Part of a small language model's weights.
Architecture: RMSNorm before each block, rotary positions, no biases in attention or MLP, untied embeddings.
MLP neurons of a small language model. Each row is named by its layer, matrix (down: output weights) and neuron, and shows model dimensions 96-159. Each number is 128 + 32 x the weight over its row's rms, rounded and kept within 0 to 255. A neuron's up and down rows have the sign that makes its largest values positive.
A block is one neuron, or neurons of one layer that tend to fire together. After each block is what it responds to, as a language model described it from the Wikipedia text at the highest values.

L4.down103 [176 127 113 161 166 134 118 155 133 168 108  98 118 135  50 127 102 146 104 152 118 157 174  98 179 117  77 152 137 106 102 120  84 138 183 134 149 104 122 147 118 130 109 119 187  73 153 178 106  91 135  81 164 163 130 145 130 155 120 102 127 106 156 152]
L4.down698 [133 123  98 159 105 173 109  96  42 117 158 169 105 103 164  84 105 181 141 178 153 143 133 188 167  95 114 120 142 116 123  87 203 145 105 109 126 107 135 128  79 111 113 176 171 164 124  81 166 111 158 148  94 137 159 138  87 136 154 109  95 156 151 181]
L4.down856 [170  92 134 165 150 214 135 116 104 171 158 116 130 133  45 119  87 129 189 100 143 112 117 124 157 142 202 154 142 158  99 171 149 112 110  83  89 164 134 138 116 167 113 171 145 113 135 179 111 117 116 147 124  70  97 111 130 140  99  87 108  79 146 138]
L4.down982 [136 147 152 164 138 140 160 151 155 128 143 152 166 141  77 143 140 132 142 134 151 143 123  85 110 131 172 121 131 108 225 117 129  80 167  97  59 178 113 125 159  81 144 137 124 199  92 110 132 163 122 145 153 140 111  92 137 110 131  81  28 109 121 123]
Section-heading closing markers

L4.down179 [135 145 142 165 103 159 112 129 114 131 192  86 151 110 153 104 126 120 130 115 143 124 150 153  62 177 105 151 156 197  92 130 112 106  67  87 105  74 127 144 105 118 175  97 118  84 142 161 117 147  86  93 146 128 205 150 143 176 132  93 162 103 130 192]
L4.down313 [122 110  93 127  84  97 199 152 128 105  94 133 119 115  96 132 129 121 107 132 141 151  93  41 165 116 119 106 189  91 106 143 139 132 118 125 147 130 186 178 137 194 140  91 138 146 139 143 139 140 147 144 164 126 125 110 119 153 144 163 138 109 167 112]
L4.down418 [111  99 101 143 113 125  90 162 194 112 119 123 145 140 122 143 174 156 156 128 137 141 141 113  82 102 217 124 102 131 117 125 162 158 133 174  70  99 127 164  93  83 147 110  95 137  92 158 159 120 112 121 138 166  98 119 166 105 164 134 180 128 166 149]
L4.down619 [113 193  69 141 110 155 100  98 198 163 121 119 159  87  71 151 122 155  98 148 154 104 143 138 135  91 128 103  81 160 203 123 136 194 168 137 132 169  96 143 136 134  30  86 134  53 121 125 146 136 157 123 107 162  99  66 153 180 114 145 193 121 141 155]
Mid-word subword fragments

L4.down337 [136  98 105 139  94 168 139 145 111 145  96 143 158 190 168 124  98 140  93 165 124 136 129 145  94 137  97 143  96 134  80 100 133 107 121 127 165 148 165  93  98 129 139 151 121  72 126  84 159 141 177 152 159 134 116 125 136 200  94 105 144 104 170 112]
L4.down725 [108 183 151 182 148 112 130 182 118 122 208 122 164 123 147 141 164 164 141 181 164 168 174 113 167 138  92 186 124 207 111 135 134 135  71 134  39 117  96 129  96 162  92 172  60 177  54 135 161  96 128 152 106  85 142  96  84 159 159 104 141  79 133 115]
L4.down908 [116 109 111 150  92 128 162 115 194  99 117  88 142  87 219  99  99 111 148 167 133 160 145 116 175 136 168  75 116 168 131 151 164 154 146 137 172 112 152 102 102 146 124 119 113 140 131 169 127 124 104 151 104 156 189 121 224 157 138 153 122 130 105 159]
L4.down998 [111 120  93 144 106 110 161  99  72 128 149 191 114  92 135 149 138 141 177 135  87 136 144 130 167 106 169  93  93  65 108 188 119 132 126 123 115 117 111  94 158 118 129 137 122 119 130 171 170 167 144 110 138 107 145  87 127 119  62 120 104 171  80  78]
Mid-word piece after De-/de-

L5.down84 [176 154 158  90  95  92 116  59 105 132  94 139  63 150  96 102 142 113  92 145 110 164 132 157 128 116 142  93  86 143 117 113 185  89 151 146 151  80 151 162   2 142 103  94 112 171 103 228 155 126 105  78 117 125 139 117 107 112 163 164 140 156 120  91]
L5.down177 [124  98 153  90 143 110 175 127 105 133 125 110 139 141  98 131  87 155 180 124 126 151 112  60 134 157 156 135 118 142 117 179  83 142 100 106 119 130 127 139 107  83  61 142  92 106 171 162 100 111  93 167 149  60 114  96 110  99 147 123 132 160 113 114]
L5.down594 [ 89 145 116 136  78 136 125  92 120 170 173 157 134 103 121 165 133 165 114 122 102 190 138  94 111 158  75  67 145 131 132 155 173  87 115 227 107 104 159 157 134 159 163 180 141 107  88 109 121 137 172 169 177 180 171  97 109 134 142 140 161 112 135 151]
L5.down597 [130 130 128 143 107 108 199 130 129 127 107 162 147 143  98  95  96 108 145 144 139 103 150  48 108 110 114 159 139 129 138 159 173  90 100 110  77 129 139  37  97 167 118 117 164 187 128 144 163 108 140 134 105 146  74 100 139 115 103 134 122 164 147 145]
L5.down633 [129 144 168 123 173 140 136 170 136  96 128 135  97  74 157  96 167  71 139 138  95  68 153 139 154 119 183 125 109 131 155 155 100 125  63 161 116 124 162  89 140 178 105 132 137 140 134 174 151 101  96 125  70 158 136 156  70 139 154 154 120 130 127 163]
L5.down678 [141 145 165 156 157 121  83 177 157  91 194 206 155 156 141 190 112  96 149 114 138 123 124 113 155  89 104  75 143 103 155 120 153 105 175 194  47 149 110 155 111 120 121 104  92 105 129 172 143 146 104  85 141 162 101 138  82 123 137 148 165 165  89 134]
L5.down928 [ 61 131  98 159  64  94 132 144 129 129  82 145 121 133 133  56 172 101  98 124 203 142 165  34 136 187 155 130  98 115 119 124 166 138 107 143 152 148 182 117  57 138  98 160  56 116  71 136 161 116 177 130 117  76 148 120 137 141  93 144 135 186 165  87]
L5.down948 [121 151 142 128 159 180 142 126 127 173 182 107 157 126 122 130 134 168 137 135 123 137 124  86 122  76 119 148 103 145  55  66 105 161 176 110 162 155 141  82 146 186 145 145 140 123 105 141  95 146  94 106 123  84  93 109 137 106  75 123 128 192 111 148]
Word piece after short stem

L5.down58 [ 58 142  67 134 115  97  99 109  93  75 178 110 138 114 203 102 118  52 161 133 134 158 146 152 122 155 151 123 141 131 105 131  93 160 114 129 117 157 113  70 210 142 176 151 109 134 123 116 124 168 128 143 153 103 197 168  72 158 124 104  97 121 121 183]
L5.down376 [102  82 135 126 147 205 147 104 124 126 121 186 148 125 113 113 139 116 107  73 177 139 101 102  66  77 122 129 140 196 123 151 108  77 141 127 112 156 184 121 174 175 166 139  68 130 158 131 107 106  82 122 126 119 155 103  97 155 172  98 134 167 152 115]
L5.down447 [169 202 115 145 156 108  73 203 130 137 105 147 115  88 157 124 173 197 101 107 192 184 119 148 146 116 108 170 133 153 143 129 159 101 108  94  90 135 143 214 133 151 115 104 140 118 103 132 204 137 168 171 101 147 126 104 129 131 189 158 112 195  62 139]
L5.down511 [148 147 132 119 104 154 139 153 117 132 134 162 142 162 104 121 149 105 116 171 135 115 105 129 133 129  90  99 190 159 172 150 190 157 123 131 121 108 182 162 101 100 120 148  82 106 137 119 111 134 147 149 129 103 133  97 156 129 117 115  94 113 107 148]
L5.down784 [165 127 124 117 149 159 149 168  95 116 143 116  42 129 175 200 129 188  84 120  60 133 168 111 137  91 123 105 180 219 104 125 153 130 137 128 139 130 128 118 120 134 131 120 117  48 146 184  86 150 157  61 167  88 134 152  88 120 117  44 123 155 174  73]
L5.down807 [ 86 134 131 138 104 110 128 162 148 131 160  59 139 170  91  99  81 121 127 137 189 106 153 176  97 136 127 126 154 121 126 101 132 132  78 115 123 156 170  71  90 140 117 158  87 142  80 119 163 196 165 177 106 127 126  73 143  71 133 140 117  78 102 198]
L5.down846 [166 110  83 154 163  94 124 163 124 140 138  83  81 129 155 155 149 138 105  98 162 127 145 114 135 123 176 172 142 106 101 107 125 103 134 118 122  84 109 174  60  86 128  96 115  86 103 117 100 122  77 152 156 116 137 173 167 105 151 143  45 100 166 141]
L5.down960 [130 134 173 148 127  90 127 165 101 123  85 188 112  71 107 129 108 218 137  99 161 142 184 159 165 141 105 185  98 155  86 126 160 119 141 121 136 140 119 119 138 121 121 164 114 101 150 140 114  81 126 200  92 124 156  79 127 118 123 117 177  90 101 118]
Wikipedia section heading closers

L5.down314 [ 85 154 115 120 109 151 116 182 138 137 176 101 137 119 142 129 129  71  86 135 140 126 123 186  87 131 134  96 139 115 171 136  83 119 109 124 151 121  85 142 144 162 154 101 146 131  82 180 155 128 111 128 125 118 125 126 185 141 130  84 120 166  98 156]
L5.down363 [ 93 123 124 150 127 182  90  91 131 167 161 120 162 153 119 116 153  99 123 134 178 107 154 116 105 145  93 104 137 192 159 141 116  99 135  82 122 111 141  69  79 161 121 196 112 148  88 146 137  66 145  90 141 130  77  78 147  90  88 139 154 119 209 149]
L5.down592 [124  87 156 107  72  63 131  90 141 110  96 119 115 124 142 194 117 139  93  95 137 151 180 151  67 136 158 169 148 150 104 129 140 156 121 122 112 147 119 126 121  98 130 178 122 122 121 157 121 164  90 180 103 146 139 117 137 102  89 144  79 130 153 107]
L5.down639 [122 165  84 176 112 118 101 127  83 126 147  97  98 127 110 140 123 158  97  99 144 154  87 111 134  96 104 140 181 128 169 126 112  89 187  95 107 112  87 101 160 153 117 129 154 138  72 164 139 156  76 116 145 122 118  71 116 198 109 121  77 152 144 125]
L5.down832 [ 79 171  67 198 173  80 196 162 122 180 139 128 205  97 128  93 147 100 150 113  99  97 131 124 138 115 165 167 175 139 159 128 107 122 102  96 115 159 158 200 129 128 144 143 148 192 117 119  44 112 131 107  75 131  82 107 119 128  61  90 187 151 115 157]
L5.down912 [139 100  95 167 127 183 105 169  98 120 103 145 138  61 105  94 173 167 100 145  88 156 145 126 160  94 139 145 125 145  70 165 132  86 199 118 115 152 146 151 102 122 182 139 131 160 117 173 116 122 193 129 174 105 133 206 131 131  79 154 144 155 189 119]
L5.down949 [113  94 168  67 136 139 118  90 146 113 188  97 178  64 153 163 198  40 102 137  85 149 101 163 118  63 124  93 126 123 128 168 145  85 113 137  94 154 193 122 152  77 124 117  79 171 176 118 158 126 146  36 145 165 129 142 143 139 131 115 145  79 111 132]
L5.down1013 [139 122  95 162 117  97 104 188 113  91 122 134 118 146  96 112 142 151 117 125 134 124 150 121 148 145 106  75 198 202 162 114 171 147 101  61 120 115 138  82 199 124 115 127 136  76 122  91 149 146 104 119 143 127 117  92 116  80 153 120 134 141 188  91]
Mid-word subword fragments

L2.down823 [ 93  86 148 163 125 219 164 165  41 166 157 135 119 166  92  96 136 127 155  89 152 178 146 142 130 120 146 182 155  91 116 105 182 102 179 146 129 113 125 147 156 140  81 149 129 169 139 132 156 129 128 214 108  98 144 100 128  94 129 115 156 105 150 139]
L2.down961 [146 109 133 110 161 126 146  62 140 133 198 168 112 135 129 158 160 112 133 141 137 104 178 101  98 120 119 132 105 110 153 128 119 162 135 122 149 129  91 124  63 133  56  93  89 126 131  71 127 195 122 198 119 142  52 182 138 143  99 136 167  84  75 138]
Wiki heading closing marks